config.yaml
n_layer: 8
d_model: 448
n_head: 4
n_kv_head: 1
head_dim: 64
d_mlp: 896
vocab_size: 4096
activation: "gelu"
norm: "layernorm"
norm_place: "pre"
norm_eps: 1e-06
positions: "rope"
rope_base: 10000.0
rope_fraction: 1.0
qk_norm: true
attn_scale: 0.125
bias: "none"
tie_embeddings: true
parallel_block: true
extras: ["capped logits"]
init: "uniform"
init_std_qkv: 0.0477
init_std_o: 0.0
init_std_up: 0.0477
init_std_down: 0.0
optimizer: "muon"
lr: 0.0158
beta1: 0.95
weight_decay: 0.013
lr_head: 0.0063
warmup_steps: 89
schedule: "wsd"
decay_fraction: 0.856
decay_shape: "linear"
final_lr_fraction: 0.0
batch_tokens: 32768
seq_len: 2048
doc_mask: true
train_tokens: 137300000
steps: 4191
dataset: "wikipedia_en"
MLP neurons of a small language model. Each row is named by its layer, matrix (up: input weights; down: output weights) and neuron, and shows model dimensions 384-447. Each number is 200 + 40 x the weight over its row's rms, rounded and kept within 0 to 999.
After each neuron's rows, "fires on" lists the tokens most often at its 100 highest values on Wikipedia text that the model never trained on.

L4.up43,215,154,220,233,150,261,221,163,206,170,192,183,207,231,192,203,180,204,205,178,195,187,215,138,172,167,196,151,204,194,146,215,209,148,132,166,197,181,149,240,198,230,234,232,227,162,201,224,152,196,240,202,245,192,156,193,168,221,203,205,231,265,232,212
L4.down43,294,217,233,236,181,206,267,152,163,191,194,176,211,145,173,212,189,238,202,163,254,215,226,193,209,182,113,145,260,189,144,163,269,190,212,170,174,118,195,141,198,189,257,224,174,196,171,149,223,224,217,220,228,156,263,188,200,244,160,124,124,184,191,197
fires on: "\n\n", "\n", "ob", "it", "ful", "a "

L4.up213,192,197,161,225,236,146,210,296,218,201,181,137,182,241,263,148,159,186,223,151,230,191,233,173,232,203,179,210,170,207,180,231,147,239,246,288,146,166,186,204,194,208,268,227,205,168,222,233,183,176,207,233,223,209,225,126,279,220,195,263,190,203,197,188
L4.down213,185,184,203,180,263,222,181,159,178,205,211,207,211,229,148,157,220,232,153,220,185,256,221,205,216,227,223,213,140,207,239,198,199,193,264,225,176,199,176,171,127,256,225,164,198,200,238,223,213,185,236,180,134,228,224,193,163,230,203,201,150,183,203,214
fires on: "of ", "ing "

L4.up258,198,305,105,170,174,167,263,182,149,142,190,209,199,245,139,233,197,248,215,202,159,189,203,195,176,205,136,167,210,202,160,229,169,175,183,186,216,224,201,118,152,164,231,140,122,156,167,244,265,177,236,170,180,172,135,212,349,242,228,216,223,230,165,258
L4.down258,184,131,185,215,176,242,142,158,210,194,222,155,236,192,236,180,264,203,252,212,162,201,212,180,260,238,165,243,181,212,184,174,231,200,164,163,295,169,242,213,194,186,134,224,213,219,215,212,226,291,246,169,224,203,235,179,164,247,175,164,162,206,116,160
fires on: "s ", "' ", "and", "very "

L4.up305,226,133,296,293,231,209,192,188,147,183,185,252,242,244,72,197,171,242,167,152,216,202,218,187,187,221,259,231,216,213,216,165,211,190,161,197,97,153,178,157,167,227,193,162,198,195,218,165,178,253,170,217,220,226,147,178,207,254,194,199,247,271,170,175
L4.down305,199,193,151,269,217,171,163,292,205,261,209,143,238,169,152,152,264,237,240,96,150,220,292,184,155,246,165,223,192,191,163,170,183,215,199,236,265,140,221,143,172,172,200,228,149,139,243,173,238,150,151,190,219,213,165,183,242,244,152,216,272,168,211,190
fires on: "int", "ext", "sup", "m", "in"

L4.up640,237,157,199,179,197,216,221,187,183,153,209,146,224,148,212,179,198,124,205,231,181,225,204,110,246,193,150,155,142,285,245,173,167,227,162,178,194,199,228,245,183,93,220,212,140,122,220,234,204,275,199,141,176,184,259,187,215,155,193,165,267,177,123,218
L4.down640,217,181,112,145,214,213,198,102,174,155,234,256,217,199,192,183,192,247,202,248,214,199,191,274,162,193,199,165,170,259,128,230,213,212,180,113,272,186,205,190,231,228,237,183,188,232,171,132,271,184,157,196,274,187,199,209,237,199,270,227,159,135,232,250
fires on: "and ", ", ", "(", "ant"

L4.up37,189,217,113,217,208,201,173,156,200,219,154,183,227,193,171,179,212,232,177,160,234,272,228,222,240,122,140,228,225,149,202,209,246,178,161,186,216,249,160,162,143,217,190,92,229,244,148,255,231,260,181,261,151,226,151,159,270,118,197,256,141,171,237,258
L4.down37,196,197,114,186,291,198,187,152,260,190,207,187,166,173,203,169,260,176,178,214,252,115,180,163,213,316,158,212,218,200,118,230,197,182,168,295,231,122,214,161,158,146,266,213,246,150,223,166,152,216,198,211,141,214,276,222,241,314,165,179,237,182,211,169
fires on: "0 ", "ut", "il", "it", "um"

L4.up68,202,232,235,172,165,175,180,228,254,282,282,200,226,150,220,253,216,168,156,166,144,208,181,185,222,138,144,207,212,208,166,178,226,193,149,225,211,208,236,219,183,233,157,190,132,200,184,239,190,190,181,179,155,204,181,173,195,224,196,146,37,145,242,199
L4.down68,253,186,268,231,195,184,195,229,174,212,208,181,144,210,195,130,194,286,169,224,147,210,218,245,166,226,144,88,267,262,284,221,231,219,310,192,142,170,170,227,171,194,238,147,160,239,166,209,238,266,194,187,132,176,209,263,168,137,116,218,176,172,173,166
fires on: ". ", "\n\n"

L4.up404,122,231,222,183,201,236,153,212,215,218,177,202,248,213,133,177,109,186,244,194,197,104,181,231,136,202,168,252,185,212,202,227,264,173,110,217,159,236,192,242,239,247,156,241,211,211,231,165,155,159,224,218,162,197,183,222,235,100,199,217,237,170,181,164
L4.down404,262,126,175,183,188,187,201,279,219,254,212,207,223,214,208,215,197,186,207,275,200,157,208,197,254,202,225,202,199,193,199,201,264,244,191,198,211,137,170,217,247,152,179,175,206,166,222,257,188,177,208,193,144,254,164,185,261,222,273,155,179,197,223,221
fires on: "-", "is ", "un", "/", "and "

L4.up619,230,189,186,208,172,219,200,147,250,135,289,170,158,215,185,169,202,183,228,220,159,208,155,257,182,82,230,157,168,195,299,126,178,196,164,154,125,155,139,211,208,219,235,237,210,165,275,189,207,254,248,223,179,218,157,165,196,216,178,209,196,115,186,161
L4.down619,164,161,203,242,235,153,220,167,230,252,252,230,258,238,173,202,157,151,215,195,201,247,218,209,175,206,231,248,219,149,294,178,182,169,169,161,290,188,207,223,237,279,227,221,178,220,246,177,217,193,106,209,166,254,189,120,255,192,204,252,196,185,197,247
fires on: "and ", ", ", "re", "is ", "ne"

L4.up435,198,174,177,250,170,157,176,117,198,191,231,226,226,261,215,143,208,158,215,289,185,154,154,275,195,252,195,291,201,213,224,298,232,241,117,215,194,214,213,223,202,192,239,248,227,217,235,183,197,205,155,137,231,198,244,203,223,171,216,135,136,204,198,236
L4.down435,157,191,153,215,219,211,287,198,152,154,159,169,210,190,168,212,161,158,208,171,251,218,181,275,198,181,142,215,153,214,154,177,128,182,144,153,120,134,206,231,236,161,169,229,172,214,224,174,203,181,185,172,242,246,212,209,247,242,193,227,302,189,158,208
fires on: "-", "A", "ab", "S", "en", "unn"

L4.up837,172,106,189,240,193,216,133,229,163,205,248,197,233,172,164,174,209,216,224,221,222,180,212,197,238,154,174,200,183,196,158,164,141,212,192,233,171,118,173,194,217,230,165,230,191,201,293,268,202,213,167,178,222,197,179,213,254,174,136,223,248,191,174,195
L4.down837,245,117,222,232,220,154,95,173,248,271,241,183,209,108,208,162,177,190,214,140,197,208,196,218,197,191,185,183,246,209,144,130,162,221,224,114,232,230,150,159,196,278,181,176,204,226,226,155,189,202,90,240,198,257,189,232,202,259,235,179,239,140,260,230
fires on: ", ", "E", "and "

L4.up576,181,168,209,124,217,160,241,192,244,231,211,185,233,139,135,236,190,211,211,260,181,152,207,200,194,227,194,221,174,226,224,213,208,263,211,196,163,193,205,173,138,185,209,178,172,211,230,186,155,158,146,176,222,192,223,227,154,257,168,196,219,158,208,204
L4.down576,273,214,227,218,224,298,184,162,178,142,231,263,168,279,113,178,228,208,139,170,175,188,203,213,243,263,208,217,199,192,184,194,194,227,192,211,163,234,186,215,268,209,229,217,194,151,178,189,229,216,214,172,220,249,207,225,225,149,127,188,189,260,286,239
fires on: "ind", "y", "s", "ot"

L4.up70,229,228,311,206,180,164,189,188,178,211,155,132,193,165,219,152,186,194,248,223,180,227,156,202,181,191,167,180,254,178,176,257,230,238,199,186,200,276,250,191,234,173,207,170,179,202,277,145,218,182,215,222,242,121,211,182,181,248,267,206,211,172,191,254
L4.down70,171,211,247,225,156,210,234,195,181,133,235,174,205,300,154,209,265,192,177,182,229,247,222,245,229,99,199,194,188,218,213,205,152,230,202,161,223,292,180,169,206,171,204,210,193,175,146,245,164,220,181,152,190,267,234,174,214,197,163,199,190,238,256,182
fires on: "ob", "a", "ot", "t", "195"

L4.up844,205,239,159,202,168,195,211,175,194,195,254,167,177,209,168,206,180,242,168,138,198,183,229,194,224,237,171,124,224,186,233,184,194,190,186,111,214,178,82,179,216,170,184,233,189,213,189,255,214,223,217,199,156,192,212,207,247,204,153,187,154,212,213,190
L4.down844,249,233,200,266,231,206,174,233,191,198,132,155,208,152,179,183,184,191,261,128,287,267,133,179,211,185,227,200,101,212,180,241,192,177,185,216,204,185,201,201,197,224,141,235,185,180,185,215,151,187,210,156,188,205,161,213,196,269,229,263,233,232,199,201
fires on: "in", "br", "pl", "and"

L4.up340,180,240,183,248,280,228,204,164,211,208,158,187,217,204,236,194,127,167,189,224,215,230,224,218,249,162,146,202,223,149,198,224,259,225,216,164,198,101,190,230,176,164,240,220,254,217,244,135,255,172,154,192,252,193,212,240,259,164,283,186,217,136,174,172
L4.down340,233,159,238,219,210,179,214,221,128,256,157,219,155,192,144,229,184,232,185,241,134,222,279,207,153,185,198,225,256,192,134,146,226,193,167,261,302,202,267,262,301,211,222,245,140,169,180,239,196,192,214,226,256,203,165,174,112,176,189,264,162,145,168,168
fires on: ", ", "and ", "; ", "well "

L4.up724,247,217,240,215,281,248,177,135,193,257,191,150,223,125,219,153,153,224,191,191,179,220,256,227,188,168,223,246,248,218,210,270,196,183,160,210,239,164,252,185,166,255,203,211,221,177,110,199,249,206,206,184,281,243,138,204,136,210,195,275,197,228,190,203
L4.down724,252,163,253,188,209,210,163,175,188,236,218,231,245,240,182,182,240,202,169,227,201,200,244,100,188,176,161,157,294,249,212,201,204,224,214,83,265,161,187,236,147,189,180,172,163,193,174,226,198,209,304,252,239,184,224,187,185,189,142,136,249,190,200,180
fires on: "\n", "′", "\n\n", "X"

L4.up303,182,233,192,192,151,209,235,247,243,208,226,157,215,193,193,100,183,172,122,220,163,207,191,213,201,172,198,131,278,163,144,170,227,238,186,128,112,165,193,140,180,214,203,228,219,148,238,252,187,219,242,118,212,141,255,140,217,218,166,193,283,235,177,156
L4.down303,197,161,244,176,185,232,163,245,120,243,156,257,179,243,207,185,195,281,138,163,201,167,169,205,202,133,114,174,199,136,159,201,212,192,144,177,184,229,194,165,210,179,253,198,180,155,176,217,165,203,179,152,283,176,190,210,211,126,112,191,168,181,126,208
fires on: "; ", "j", "h", "osh"

L4.up324,129,172,185,235,240,238,182,218,237,182,201,182,245,168,220,143,154,229,204,232,206,154,161,276,227,185,132,184,182,221,177,244,259,171,196,145,178,283,145,117,239,220,202,209,279,162,237,217,113,119,195,135,311,183,273,172,206,154,203,129,169,148,220,187
L4.down324,276,288,219,200,129,107,117,169,175,200,210,217,158,247,256,205,166,224,150,178,83,211,168,114,225,176,198,173,287,180,214,169,204,192,153,218,257,194,238,220,219,185,175,209,127,205,237,259,248,187,197,309,139,199,130,208,166,182,221,237,264,180,195,163
fires on: "and ", ", ", "but ", "much "

L4.up405,256,176,216,133,166,241,247,168,154,176,123,253,243,248,181,207,162,249,232,191,155,181,217,227,189,202,261,207,167,146,211,210,175,256,229,237,177,269,203,173,239,175,239,281,284,179,170,212,242,215,171,200,199,219,233,216,241,245,156,218,254,249,115,198
L4.down405,148,158,219,258,215,118,237,234,211,187,227,173,232,117,172,124,210,176,264,245,232,214,132,158,199,161,193,203,244,253,243,183,184,177,141,250,205,211,176,218,163,175,210,166,212,174,166,239,234,204,161,242,200,208,156,212,124,176,236,188,212,197,222,148
fires on: "or ", "or", "X", "and ", "than ", "-"

L4.up367,192,169,175,181,164,285,152,202,231,232,196,233,209,126,169,152,155,259,168,164,213,235,179,244,181,179,188,229,241,223,231,206,227,157,169,190,201,221,193,213,270,219,226,222,149,246,249,205,258,189,185,145,149,216,208,143,198,236,167,124,214,207,198,149
L4.down367,249,157,234,238,177,167,277,105,248,185,227,213,184,235,173,197,194,136,220,209,192,156,109,148,166,111,232,184,204,163,222,239,200,211,203,201,291,160,223,197,232,222,184,218,141,158,226,243,180,223,204,253,155,236,289,173,232,198,218,212,131,168,248,249
fires on: ", ", "l", "and ", "at ", "/"

L4.up120,225,230,205,149,164,132,223,150,233,196,246,159,275,208,181,235,158,233,216,188,190,243,220,197,244,215,191,187,243,223,221,220,192,273,201,251,179,258,209,223,204,166,193,200,168,121,223,201,147,169,194,194,192,260,198,205,199,220,204,197,278,158,249,220
L4.down120,242,212,169,244,209,230,222,195,171,251,193,129,280,128,203,183,248,118,246,188,180,199,216,257,192,168,202,153,277,157,176,189,269,226,202,146,219,180,245,243,246,174,242,174,203,269,159,154,232,230,213,245,200,177,168,248,209,99,184,204,119,187,183,204
fires on: "| ", "el", "air"

L4.up359,110,201,154,203,222,212,171,230,196,226,194,162,229,279,184,160,179,226,186,162,158,194,302,168,163,213,150,182,229,209,241,177,226,254,221,167,223,262,214,193,165,206,188,139,248,207,189,162,323,235,203,190,214,218,167,244,228,251,149,229,282,209,217,207
L4.down359,179,219,174,194,206,193,222,170,194,251,240,260,139,217,128,135,168,120,125,219,145,222,248,175,172,195,199,285,215,153,279,151,213,230,186,129,225,214,210,186,214,160,206,139,218,186,170,171,168,145,161,121,188,226,279,239,265,155,125,239,211,133,163,218
fires on: "j", "such ", "inc", "000 "

L4.up803,198,208,191,168,242,151,180,230,120,206,167,48,208,148,212,266,222,195,218,193,211,218,234,127,269,176,195,269,222,234,210,192,98,232,238,216,221,175,205,174,164,160,247,217,199,259,293,210,146,283,136,175,234,172,226,211,171,213,190,176,117,193,162,103
L4.down803,171,226,234,233,286,216,176,200,220,206,251,151,193,156,221,168,163,197,136,184,190,234,184,203,150,300,208,196,210,164,182,93,144,157,203,196,220,143,212,165,157,182,187,128,274,243,124,252,161,160,190,237,232,223,247,76,184,148,166,188,235,202,201,162
fires on: "of ", "spe", "), "

L4.up60,230,230,194,238,213,210,225,239,221,70,256,189,219,225,233,204,247,277,126,186,170,102,237,204,135,157,168,238,145,133,171,204,199,240,246,180,136,165,206,232,220,209,207,229,159,235,227,228,198,259,219,104,216,182,162,205,153,155,198,224,182,209,193,166
L4.down60,203,309,155,89,213,186,202,260,155,281,231,268,215,204,170,203,214,209,193,199,221,287,246,151,256,250,221,152,171,195,282,273,185,131,168,142,234,157,163,252,117,172,172,244,233,211,225,220,232,214,124,210,208,225,183,211,195,293,147,206,271,234,183,197
fires on: "a ", "of ", ": ", "0 "

L4.up332,171,226,223,201,259,266,138,158,207,134,156,245,214,264,182,203,148,265,324,198,199,171,194,159,136,205,225,181,185,259,218,187,214,123,256,198,194,234,226,210,154,233,183,161,198,214,113,177,227,268,137,248,224,236,217,236,185,176,207,221,247,200,130,138
L4.down332,211,219,184,181,217,206,241,306,213,210,191,221,171,242,184,181,158,261,235,233,145,183,179,215,266,232,181,260,246,158,210,238,168,185,266,161,195,221,122,227,230,222,181,237,199,206,250,183,174,221,125,215,209,249,160,223,195,225,165,198,175,210,212,242
fires on: "and ", "After ", "During ", "during ", "after ", "to "

L4.up548,202,200,179,205,192,296,178,198,152,179,163,199,135,116,179,183,176,199,260,247,244,175,177,149,238,288,202,187,136,230,145,186,171,178,231,202,262,230,239,184,213,226,216,291,183,240,214,204,147,189,177,225,202,273,171,199,182,221,271,203,227,231,167,131
L4.down548,174,157,221,160,148,236,250,214,198,199,227,161,214,134,235,172,193,150,179,138,98,253,182,202,174,220,197,189,174,255,215,166,292,218,264,145,176,283,210,219,259,252,242,251,196,232,223,199,190,244,167,132,141,176,185,241,183,238,216,235,230,152,208,224
fires on: "en", "ug", "si", "ran", "ian", "in"

L4.up34,222,230,158,204,129,243,219,222,173,121,159,233,226,222,200,161,204,234,192,184,247,197,223,229,238,270,137,192,99,142,225,246,283,206,191,281,147,198,267,227,221,248,315,191,264,243,186,221,255,251,268,209,232,211,145,226,165,220,151,222,232,187,260,190
L4.down34,210,224,261,204,171,215,222,225,109,203,233,246,147,207,248,301,236,79,242,286,220,278,221,227,211,217,175,232,197,150,261,136,183,187,170,184,131,208,250,100,238,135,229,248,208,216,206,160,140,232,157,258,254,194,214,259,171,134,132,195,241,224,273,110
fires on: ", ", "of ", "thern ", "central ", "and ", ": "

L4.up752,217,173,202,144,198,203,184,279,201,214,254,191,178,152,194,237,118,194,165,140,227,221,174,183,220,187,239,191,131,159,233,200,248,189,149,141,188,109,198,305,176,193,193,208,177,183,225,262,135,212,260,215,196,242,275,129,196,215,221,183,178,255,255,190
L4.down752,238,199,130,151,211,294,218,216,250,191,164,189,204,219,218,110,279,201,251,252,151,195,228,203,171,265,267,202,230,227,193,173,155,198,250,234,199,194,188,187,208,240,272,180,164,153,266,161,171,264,142,199,200,179,203,218,168,199,202,225,216,201,217,195
fires on: ". ", "ed ", "- ", ": ", "to ", "| "

L4.up596,235,259,265,192,183,144,148,235,293,223,184,166,172,271,240,208,152,172,190,215,199,167,240,174,144,232,217,152,258,212,195,292,246,206,216,223,242,165,143,210,204,277,190,257,106,190,182,200,238,179,189,207,224,157,197,164,199,239,193,171,162,238,173,247
L4.down596,191,204,212,208,196,169,124,173,152,235,168,198,216,231,198,219,200,226,185,125,156,211,124,248,213,261,202,142,270,207,198,233,226,131,227,254,226,184,141,186,172,221,175,184,125,166,131,246,188,232,182,176,139,158,218,212,129,234,210,253,198,220,199,153
fires on: "\n\n", "- ", ". ", "\n", ", "

L4.up586,209,210,191,239,175,207,269,234,199,207,201,184,237,152,211,233,186,169,167,117,121,169,194,241,166,288,183,227,193,258,221,174,194,223,226,135,117,248,202,228,196,166,186,209,222,173,195,258,187,296,142,222,162,203,185,166,272,257,226,164,190,184,263,201
L4.down586,148,202,208,220,160,235,169,203,209,265,216,144,157,187,191,150,298,209,256,202,180,192,176,205,199,198,130,209,193,291,228,244,177,190,194,240,208,201,130,110,201,217,236,160,205,208,301,169,175,167,201,172,201,227,186,163,249,96,229,220,183,176,126,204
fires on: "y", "ä", "ier", "he", "le"

L4.up73,291,170,154,160,230,165,203,251,213,193,282,182,138,174,195,234,227,183,232,179,244,275,263,153,218,250,166,244,191,207,195,157,184,259,242,201,254,196,209,193,112,73,237,107,182,203,263,136,244,217,164,117,143,167,131,189,132,205,198,208,227,201,225,205
L4.down73,189,222,171,179,164,183,125,101,184,192,259,170,214,217,212,264,180,182,205,216,188,173,228,135,228,190,172,226,153,207,164,167,232,195,172,199,136,197,242,168,192,136,222,212,181,199,173,134,211,157,194,159,248,235,202,144,265,208,194,180,201,203,232,247
fires on: "of ", ": ", "With ", "\"", "“"

L4.up244,211,187,251,167,174,220,172,259,155,238,155,148,223,155,253,154,169,208,171,206,153,254,158,173,274,282,199,211,186,253,209,217,98,207,183,184,129,251,208,274,172,247,224,221,151,198,228,213,240,225,202,219,163,171,212,229,158,254,179,202,209,192,185,214
L4.down244,208,239,209,231,266,200,208,213,201,223,227,228,240,208,151,254,115,249,216,195,127,151,218,243,217,200,276,202,208,230,266,182,213,200,181,210,279,233,173,114,247,202,156,233,232,231,197,273,265,145,157,227,171,211,257,131,214,171,168,201,148,146,182,177
fires on: ": ", "', ", "us ", "of ", "ick "

L4.up65,206,169,205,213,231,212,175,240,172,189,203,182,122,236,198,244,174,154,181,187,196,144,191,171,159,154,229,211,271,189,185,209,128,174,299,228,189,175,121,137,144,233,149,184,108,185,264,223,215,159,198,207,229,175,195,167,161,192,196,205,209,142,177,215
L4.down65,163,198,194,220,231,149,233,204,187,218,166,208,226,146,194,211,177,186,229,170,262,183,226,213,207,102,195,175,214,222,140,148,222,130,213,175,160,215,209,201,134,166,313,130,157,212,183,109,282,165,159,142,201,182,179,252,222,196,186,144,242,216,164,294
fires on: "years ", "ts ", "games ", "may ", "ours ", "days "

L4.up395,230,181,221,168,199,255,203,143,174,179,189,185,198,216,203,144,151,174,212,271,178,174,220,289,205,106,160,143,196,180,228,180,133,155,201,231,248,188,168,121,176,221,220,141,125,204,184,231,153,217,214,264,207,282,124,212,125,240,160,189,199,204,111,136
L4.down395,157,131,175,222,184,215,265,206,164,246,217,164,249,292,180,257,142,245,172,240,239,183,171,212,192,201,224,167,232,222,165,192,162,142,158,217,206,202,161,168,153,156,274,213,187,257,154,238,260,151,310,148,204,211,252,132,242,173,214,236,212,150,134,184
fires on: "rem", "ac", "and ", "or ", ", "

L4.up661,139,226,207,223,283,180,216,182,209,136,188,232,208,227,252,217,149,215,182,194,213,211,221,147,158,229,192,218,273,169,180,230,224,212,239,128,174,227,182,151,195,161,239,203,204,194,164,121,232,228,181,219,223,181,197,217,156,258,130,195,146,201,152,193
L4.down661,225,207,214,136,275,169,224,196,171,141,246,225,137,176,224,185,202,189,237,184,251,212,186,177,160,197,113,138,201,224,183,144,148,254,167,234,235,174,222,164,184,199,223,294,168,207,193,200,231,247,220,176,172,100,136,249,321,213,294,195,213,209,181,206
fires on: "ud", "id", "presid", "rest ", "last ", "end "

L4.up182,283,194,185,188,205,230,262,141,98,243,165,230,212,213,201,208,130,120,218,170,209,193,155,275,169,175,198,170,198,187,187,195,172,159,194,189,231,164,202,171,174,213,194,211,198,214,191,225,201,284,218,172,210,191,260,224,290,231,162,179,175,317,224,208
L4.down182,178,185,147,276,259,170,197,158,230,254,162,175,237,166,186,258,213,149,203,256,262,133,223,170,254,262,169,278,140,216,221,238,246,237,167,241,245,171,164,166,189,193,199,215,210,157,170,243,154,272,135,169,158,169,129,175,191,191,195,201,208,110,197,235
fires on: "S", "ar", "an", "er", "Roman"

L4.up261,128,202,169,172,200,175,209,179,175,226,169,218,158,183,219,200,141,156,192,225,237,187,213,228,226,214,174,212,145,213,163,290,193,144,197,168,219,196,206,259,131,185,171,167,288,202,149,200,238,219,239,180,210,205,230,105,213,195,212,161,173,240,231,58
L4.down261,183,196,256,217,222,195,129,205,169,147,211,188,183,167,161,226,171,178,230,194,155,271,208,302,216,211,220,249,114,184,177,234,147,161,218,211,189,199,205,212,179,162,223,247,244,250,243,233,170,212,116,179,157,264,265,179,198,211,203,191,175,157,222,179
fires on: "cer", "oc", "it", "pec", "per", "concer"

L4.up716,197,181,156,203,209,135,241,176,154,112,265,253,200,238,175,286,168,208,164,159,182,260,170,258,164,164,220,157,171,150,156,170,233,264,126,161,227,330,240,275,190,188,125,197,192,177,230,205,242,195,129,146,207,248,157,227,175,127,289,212,202,236,182,222
L4.down716,248,158,213,224,215,198,173,222,323,223,206,228,210,202,221,78,204,216,257,194,226,257,137,158,193,166,183,231,224,221,289,215,219,219,276,172,218,210,170,216,227,205,205,90,171,163,170,180,186,192,189,214,144,216,213,159,191,249,220,231,106,160,219,226
fires on: "a ", "1", "1 ", "from ", "at ", "ated "

L4.up466,236,205,181,195,207,216,159,206,224,207,277,168,238,193,221,199,190,194,194,263,209,198,110,250,166,121,134,196,186,214,168,172,226,183,270,212,121,245,210,119,125,189,211,152,169,159,259,216,186,259,180,178,207,185,201,242,146,266,158,134,180,248,161,179
L4.down466,259,189,233,243,221,168,222,202,243,206,237,195,150,185,195,238,181,183,201,283,214,189,113,124,238,227,251,179,225,171,250,220,247,200,174,159,170,230,207,265,125,88,296,222,199,175,226,248,236,186,207,201,167,186,179,176,268,161,198,165,153,166,202,218
fires on: "and ", "es ", "or ", "and", "ations "

L4.up85,261,160,239,180,191,244,173,231,265,206,202,114,223,185,207,177,250,184,138,179,207,217,181,232,203,199,182,177,214,182,206,232,119,188,203,237,187,220,184,253,258,218,205,171,123,221,191,286,219,221,188,268,211,90,95,218,245,224,156,171,125,171,203,126
L4.down85,162,135,176,167,205,169,189,237,173,240,201,211,198,205,160,211,257,166,115,281,232,239,237,225,225,187,249,246,196,236,176,263,183,199,174,206,198,255,167,217,222,203,237,188,245,231,114,201,172,197,207,299,139,187,201,175,218,155,146,251,240,191,266,156
fires on: ". ", "and", "able ", "4"

L4.up200,317,186,187,198,230,223,214,208,298,159,208,234,225,218,222,258,154,187,187,240,150,204,233,211,245,154,174,242,247,261,241,268,222,246,228,250,177,190,272,171,208,229,226,168,173,176,199,234,215,212,183,300,136,240,203,202,267,190,138,186,174,221,231,168
L4.down200,262,266,147,188,203,205,188,196,184,183,87,203,253,205,198,196,183,240,219,255,225,201,202,204,110,205,201,181,225,196,265,90,277,105,202,159,234,138,212,194,159,203,260,181,180,190,190,203,183,190,208,185,189,188,217,222,255,216,162,219,185,200,166,269
fires on: "| ", "os", "ow", "ce"

L4.up6,198,204,181,238,233,246,234,301,187,150,267,252,138,218,191,171,189,163,160,148,266,268,232,204,214,148,179,192,176,196,236,221,216,233,163,252,207,150,227,179,257,224,221,200,188,243,255,182,164,196,251,146,231,158,171,207,215,223,225,195,120,193,285,153
L4.down6,220,140,238,176,159,191,268,145,277,265,152,161,218,207,224,156,210,216,212,151,279,106,206,241,171,264,150,142,209,182,158,266,140,213,246,195,190,124,268,199,228,221,197,155,212,204,209,185,283,193,176,246,227,171,142,204,223,191,132,274,178,228,246,203
fires on: ". ", "\n"

L4.up222,290,167,182,240,184,309,236,229,188,203,225,242,235,265,266,250,183,211,244,200,224,256,207,240,257,230,192,204,111,171,137,184,152,254,137,271,165,162,155,238,189,233,206,177,282,120,156,181,185,226,220,200,233,189,176,216,192,265,190,205,223,200,168,234
L4.down222,215,158,184,226,158,206,279,200,167,225,263,227,155,201,229,156,210,172,224,235,178,212,190,202,191,219,184,230,243,181,204,204,207,152,135,259,196,220,209,230,221,218,270,146,156,198,218,298,196,186,129,235,156,211,265,150,234,157,168,199,266,209,265,233
fires on: "and ", ", ", "than ", ": ", "early "

L4.up562,247,226,236,143,242,164,274,159,206,206,235,233,180,298,210,227,203,221,216,279,167,206,149,176,168,174,119,215,182,187,228,177,165,226,197,181,270,173,170,181,194,177,188,154,240,226,116,189,187,140,300,154,226,128,110,184,297,247,242,181,242,242,170,231
L4.down562,192,191,207,253,183,184,198,162,250,234,161,174,175,260,189,224,124,192,181,308,106,181,228,205,186,249,292,174,213,249,205,227,175,142,126,155,200,220,147,168,192,211,224,235,155,174,229,191,205,170,249,120,224,189,175,182,194,114,269,223,229,206,159,208
fires on: "s ", "very ", "and ", ")", "early ", "rather "

L4.up143,226,192,200,182,231,256,205,274,127,184,200,122,186,190,214,129,112,175,126,144,269,166,212,142,215,211,215,221,246,144,184,212,156,215,192,175,227,226,263,180,160,261,122,157,239,215,179,143,202,254,187,192,275,177,132,157,229,219,230,193,250,200,235,232
L4.down143,160,159,194,235,227,211,198,196,222,214,182,207,150,235,188,214,218,200,212,298,150,115,172,260,174,164,185,242,190,182,139,235,232,246,218,221,193,252,237,245,122,199,182,245,266,140,192,243,221,167,178,234,139,127,180,185,220,202,232,134,224,168,173,169
fires on: "ent", "ic", "ali", "eg", "ant", "art"